Weights of a small GPT-style language model, trained from scratch on English Wikipedia: 2.68M parameters.
MLP neurons of a small language model. Each row is named by its layer, matrix (up: input weights) and neuron, and shows model dimensions 0-159. Each number is 128 + 32 x the weight over its row's rms, rounded and kept within 0 to 255. Numbers have three digits each.
After each neuron's rows, "fires on" lists the tokens most often at its 100 highest values on Wikipedia text that the model never trained on. A number after a token or word is its count.

L5.up30:147146062151102072116107108174109147175141086075174123153156074094122100096163146086177120100148106164114109154064140158167127095126148116099092149095153121083128132135200165153167101123078139139101095126126126131089103128117129128141162125151117153082103109086132158117121116213194116045073132114156093122155128117208149141130143128113154188121182113131170124118092164096135127116098169157109081084161131060076197101143099101147173176123093120127117121164113116072134156096166164
fires on: "an" 28, "in" 15, "h" 10, "t" 9

L5.up415:127104125127022096052156113139139090160126162097055121166126110133123141134149134111218207107128139112110152154174181106141138157122180191140120089136123096120128115113054161162138115137093086111183075186099164120126106106146125135173135181154190107111138166126183125100083136148155146141119145095080103126151063124123122181176143156131140118098075131098142091115108148087105110122138162145172132196140146116099140134078088153093115125121137106116085129158187078148177133093116116
fires on: "i" 45, "le" 23, "re" 16, "h" 11, "ri" 4

L5.up468:131174097164075097082114119126137153115175148127108149155120121140156116140112085136099124197144094111164166130129117131092135149135126205201145159120113210138173108109103107087098135081091145089166158196109062105180106137133120136161124152136164117133063146126123139088138095136152136131142145103188062149158111153193180203085117136127119129158171120149134165085126111138115139162175159167185054155112079140100189106168133095113196142133133144146114133184133121177075121103141151
fires on: "\n\n" 81, ". " 11, "\n" 8

L5.up228:157172129143134102085142140072114155134122109098159102095154140109110118101123141216104103123111092104107164117128179075099183028135144106169090110173170164116143077131110094140105151097070098122142119200110173090163075155127092118131123130144154129111156139169170078122071185159117167153156145125178146114120099103114170136099154090150108122095149178122102114204090110193070140121147158111152124116125075142109148102140134101152188149088180138150127054110129170150090096090128108
fires on: "s" 21, "S" 14, "r" 9, "C" 9, "R" 9, "H" 7

L5.up579:195177098092062097122163111124114171155109090116084171145109085141149099107096084117166123149134130085134202119143147106127138132124154143190135098104157173200181091135135143117122123114118142092140165208099120079164169127160076161121114161107130150130117151126153123062106102166121144149162091075199122153149108151148152165077153135126105154137122098126140141097059081106086081123103118109128114168092123175061167114131134097095189158133153170150141111146174094219179130133120120
fires on: "\n\n" 79, "\n" 14, ". " 7

L5.up554:063147063084173112188133104152141123142116124088126118117156129037107112113136136102143072182112122109190142124164156098099147141092124084142181125161097099151077080103149130143123125029132149135124138123089152141169136125067118127191152156151170098070125117145142142118170149157136155123168138098132144107142126103148123120177165151118124182177158166101173042071094104159076115119116171119162102183092147136077131116133162156143142167092111133171074120079118185119079112117109144
fires on: "P" 23, "\n" 15, "E" 14, "O" 10, "ur" 8, "er " 7

L5.up85:119104110102103132122086165093111124142167113125124152142121135111112177153079157168135119191186136097105151205129099121105151024118142144107163084112160198103170115137185114152137109084164121132128126153128091160116086092098102130134124165076218123113108110096136158076094185128154190070115152080152099081132102132114090176049129116092121120066186115102162075155124160107149082085119161116150108113131125148142146123163104167086138172099094177152121151110134111123139109144177163
fires on: "or" 36, "ti" 18, "c" 14, "ac" 8, "at" 7, "rec" 6

L5.up206:140209135144105096159114121111128128112133172128201106152159113085093159091133158160113113163155137102127116128128116092085171060153117114190134123117105107155123089153111109139146113110131109153139100139115167095180117122156085135149112167153116130128123114135215105158086146177139044114138180165106108048105095057113139090184184159108091082107079166116167128127135031170129120116106206148124078156126132127133123084183140121120155138086148155179068110148097114117154142088137114
fires on: "| " 26, "S" 9, "f" 9, "P" 8, "s" 8

L5.up463:055084142181090138137168107125125124097107156120113131150201114089114218124184144131158157138119088087206153073108188120125168145086144131109097102161144088151152091096116130153105125101132054172110152178169136127109140128144107158148161116159160086126089188140115120178134149104157092127137137123178164030133149102126117129200144118120116134110079103151183094096073144135095124070136133154166129103119134127043097161180143156166108137095119128138115104137079171120127124093134142
fires on: "\n" 12, "°" 11, ")" 9, "W" 9, "E" 8, "/ " 8

L5.up446:125163099073087155123151116142129074084128156102145103097101126094120158144168152128160092129148148059127158144081143063103159154142180100111114130140149103095122127146123161131147095064170169124183109114106125142123126105111127110143186176092121095127133142144107120127162115103181160103156164118144037090175170128193178136161109197130134138109196088059135137185093118144078158117128128094135156136105150103076161147157110139139171144016120179156124137142101145137106132068131191
fires on: "a" 27, "ap" 24, "ed " 16, "as" 9, "op" 4, "it" 4

L5.up138:148131064088100097087080124145117110124127100154108158093165105149137099125129142138126143165076061060143180162113102128129103128167133128210131147131125176150187069119157135122127101130090105142150149187083059123213156178139111164150121174153183140148121148131126142062126125134099183121187141091184070132117123138170145166126111148169089104136149115136162102100131131133141109094111158103092080144095154143083146107170136058153170112114123158207108121203097094147145128112170117
fires on: "\n\n" 61, ", " 22, "; " 8, ". " 4

L5.up432:156150132164150126069136116096049138144165151100100155134163060131144123118141205131109117197105163113176104143169148133147143093114117181141100152112160125081063152147161150168154109128136154172079186082117125105097080169120136134154180132159108147106126167138170096090125098144153165057111129139167106132147110070126150126139179154056089112061135088124170118122045124090117098131142143138104142139100092061146124149144115103086102095150163148140151049124143057131126146085156131
fires on: "l" 35, "oun" 11, "an" 11, "n" 9, "form" 8

L5.up65:079121073160170118095106125148119135090171075122120106147147096111111150170150108076137087124139054146152105114162148106110222177153136170114140148120118097125164125138108095157133161092094059159120136146077092119128148154087106179116181149126113124128073108120082134124157122152206115104103163118138113177198090115152154148141067113132138120144136109111145119080113146142111107132169106115203122112155176050100117215115105117166097164056154150130138137147216141159104107158114115
fires on: "us" 22, "ex" 11, "r" 10, "p" 9, "e" 9, "n" 8

L5.up532:114139148163148067106106168140094124106104104148087170115148112114124173097082136092100086199082064171136113164133209037145144092099170125113189183118134086110137118168180158129113139127148129184116147118104139111130093115175113147120148207184122092148070128104138136083109197142144138104136125160132096093155071077110166132083179140069116194149141156121129088117075102139118147098113108100111136139102177083138157161148080145105118123085102172124106103081138098136113168140136143
fires on: "Par" 16, "ol" 10, "ov" 9, "u" 9, "oun" 8, "an" 6

L5.up205:129190094161132093147088128110094104095114125130098173150088155184123138151124105138093144111174134086157142116116151078119065121080199163128158098105138144121122127197135172140129148135071043145110191154131152105090126117106124121138164112119200074117120067125097181102123140157143087121135163125150088077100115114145131149123117156139116118064175080162134116183081081178086099119091177153194116099175176097133075174089107140122124136082147141090125121193149099164107134108088151
fires on: "w" 27, "h" 12, "s" 11, "l" 9, "p" 9, "am" 7

L5.up188:113202058130139129076083146140102138125146112120111107132125146150096106103129083123102151151165124119157136173136118130149138088142180157134131189112104110121145129117140135155160096113073143086128090120116121145074112151110084102110157137119157152091145123141161120105115155197190146069115158020145101122199115069169171186124151139073135183132158152143132098137065162179187061129094114132136115124165163051078166150172074104113099153126191147133116140125198130147129112123116124
fires on: "h" 38, "t" 16, "m" 15, "s" 6, "c" 6, "d" 5

L5.up583:130166055145100092062084102127116106126160127125084144080151124138116172181131113173151123073145093139143143143141126066094191127145183118138125135118128080153105107129082160136113103175051089101102152152113159117182141109082110127111210132135176134101083135153169130075213145137145162069154116089126131137117139083122136193124092119077134145148166096146150121181153132155097073091183150116136125130209127116100098157127156158103140101095216127133159101162121152133110145086141141
fires on: "re" 32, "l" 23, "s" 10, "g" 10, "b" 9, "m" 6

L5.up604:188162088064146129147170118139079110122103099149085106145176121142132163134157151120103108146127078076123168138083174090119156111139142141180169162132157123139126036125102097140105090159092114140133143206093111122202123137161093198147142148132160118113143154175113127084089082161114100086097139097164130145122129133156168164056126155142113075128171109072117077070179103128147032126111160102093121157106122081060157115105156136128143123148142160197158133122118106154151136128168144
fires on: ", " 42, "; " 24, "), " 11, ". " 8, "\" " 7

L5.up181:083108148120090126196138118089113151127212079014132104125128110110052122115082097141149097188137133162113127138143205140114201106154175115157137139092134140137138129074109161169126063126172079091170168116112093135170085151132128129132145093087122120111072123119118060150107160138125183157125128086156145088111101160096130154133064151130104082134156171102119133091101101117128126112110117136102113184101139143086101086107122060172165142120181181155115147095156145145170140117140145
fires on: "e" 45, "bor" 9, "i" 8, "pe" 6, "serv" 5

L5.up581:104166083150091114166131124161122057103145169085126109086112063119123127183169143187139084152181113155125123152144122138109175147079186156154138119131141087138138082135085127138136104112131076115118107102092102167103104120106098209191150147098133076127132176107156113109205114165217170071112177136122129167143089092089121165097144117157096161123169106104108066144097185150071094098139163106198128137169131123086089138087149159133113140139107126171115152146108116147083120126080135
fires on: "v" 18, "ri" 18, "n" 11, "p" 10, "P" 7, "u" 7

L5.up276:120111109102147165161082130134085134132176159079168153137111165139145125071136102153062119159145118158105122185122145089138195140108115166127113127085138137106150137171069166166105135120130120097104117133082031167138042096065133189100198089092122107092117143127204125078143189165136193131088151062125117083138094130107149100068187171117125100142182137123123131135065139141095082123149125159085130130115094112128154082155117118151165132129134161136155136114120165110123152163090129
fires on: "i" 82, "ti" 17

L5.up516:173147133114104126100091100112125129071117093131157155148108162129128094085094140171115124138169152098108196156151097183120143122131197147190162148086170188139204094108078110105109130129089121080168156147068042088125118118183115202131134127111135111142101139113171146094131149127110131156190093072159082133124104160177101153069188090148105098133155079102175142123118090131094062117096123080163128111137102143167145135159127140094173156143135174180120117154170146179159141132146120
fires on: "\n\n" 100

L5.up213:099108084097120146099149103105124088089177163039064106158140132159138134124141089100124165165166093111163126170105122126108114121151139128162177148046154098097218130133116180169088117137155150119171121125015055128159062136113137146183099108142141074142107130126117147153145083090147117125108161132124126095148119114141181167083149169061114120148132164145128146102094144070165063132115114113113136123117064118161165109176101147135127155123126154155093131091101059106120135149138159
fires on: "ic" 35, "an" 21, "uc" 11, "i" 8, "ep" 7, "ti" 7

L5.up597:139163084126087140165175094124140152172180132072093108138179112138114142116159143117107104134140104136151124165141161080145222111143142121145127106113249119128195097072100132140124131130127079139132120173045167124152128099041122123109114136129138121137124163128188081088118117097221174153104137051138092111146087099100163183107131117121127102138153073129125100092093113081115088141114117076129113167111066133108129126122133092140136137112164125152143110140215102152125139131143144
fires on: "e" 29, "se" 22, "re" 10, "% " 8, "fe" 7, "i" 6

L5.up312:138141147121110149110130114108102074141169167092106097193117174158112158160168117139124154110164110106121167073158142116102125156098216108199095115137139135102117129088117115129139105094149140136181116087096182093186113071134089141131153152180141108163142157123158167126103108127120139148120113136119080075159102146140113166095137096149117093075138131068118094185069059167064126046146082096109114168146140153090157152136080141041145149139171135149115150153167118137180077190141146
fires on: "to " 33, "D" 31, "an " 13, "er " 7, "a" 6, "ed " 5

L5.up190:130166043098148085122129119162098076132144170117130155057147167152079156136163144152119147108149090115150139149099148141135132100119082119136065161118103137116180103162066027156051138122082123222113116140084129166122119097115131226173103106174127121112086130149096161148155101133182123108146131105206146171182147126162126131119076135174092165136147066125157093111154097159084086104136127124148152119150108098119109170114112103092112133116124144122161123147144085139093098088139140
fires on: "n" 18, "st" 17, "p" 13, "th " 10, "k" 8

L5.up465:085178151201159100150117141171090106124128094060083110157157117092097114117124147140123161169151135136160151105105200066093168134101137147139111116111118131129101078101113146144158115081175092110159168169121122109123076168100126131131123111134110094095099156084137126139163201216123111094143110092093191136151082128119091173186155136122111191174119144135131109124100068121170146097061158090188139136183142097042129144103129113102120142088094125184142165087105167172147113138137136
fires on: "Par" 12, "of " 12, "P" 11, "G" 9, "S" 9, "E" 7

L5.up457:091142036124093107137110112146190086105086127094130122125137078126121164195168174136140095127150024134198122167120126117118127078098194118122122116131138116128147112133133115154162156133132045152104217149138170115110141123070089140200142186105098098083114126100142139129144156170122128114165132097183097169112143069123150193131124109166105190143149105108124044108124120193126096111127155112179147138127137099114162197140142136100139137095146137110108175114124146119091108110136134
fires on: "n" 54, "v" 23, "per" 7, "k" 6, "m" 4

L5.up309:129172133113088163140109105093106122114165133097134177159053098109129121094120121123169118090086075090157186130168133069142158120180158135171099112112114119128109129111081092137107123114122169070140127093156106066172099146097131133086199129151154105104091137144090149149102158105156083174099143119157169076151126183100109117150159137132129123099159153176179136120061090156092069079103176146111099164180121086069184127173060108073106101125162133154111125196167118106166102159112121
fires on: "\"" 38, "er " 11, "ic" 11, "ap" 6, "to " 6

L5.up183:153162105138063114138125108174116068135126098121131149139112052120129084164091117184153115098157061109158134106144116093155095136113193171122120135161125125152135124110107136140167101099125051106130136115117181123105150128139092161114167165117132123131076116123157105140179218180114138061154173121147046169152070070103139155137122129102124172125116084115112098131131125149132144088104149133191139071198161088118150141106096137056131140130158138155129076164187118149139175054111168
fires on: "r" 42, "pr" 15, "R" 9, "n" 6, "l" 6, "s" 4

L5.up17:102167144154118139153099151092143144095119152134110127116134101076142150109117082136116132151148125085100107212165160183131155085079139139113122097105109157120115120132178181140160074089187160093158082156134072163109075121141103150139188109087166149101135092128073081149142125116136136074110190063129067106135120152168137198167147135081128109133165072111160091161087176093134113139122106076153115108134138053087156160146103120136145089082122140127104141163173134105192115180160196
fires on: "u" 23, "en" 17, "op" 13, "uc" 7, "it" 6

L5.up215:179143153149087138179151087122145122089109147105184136134103042091116094101068117155139062141159133153170101152096116144142156135037186103157095166123163093087108143111092099129155144105129105124151177153126133115180109128127155165128142130085150104102088117036128156139120156132105151032106178085112068153141061131101095146139156126148101163130136105115168131150112117149055118087113146117205079139166173148129142126149138123148155144138095117150130136162160105173165063132096158
fires on: "n" 16, "ri" 15, "e " 15, "l" 14, "n " 10, "r" 9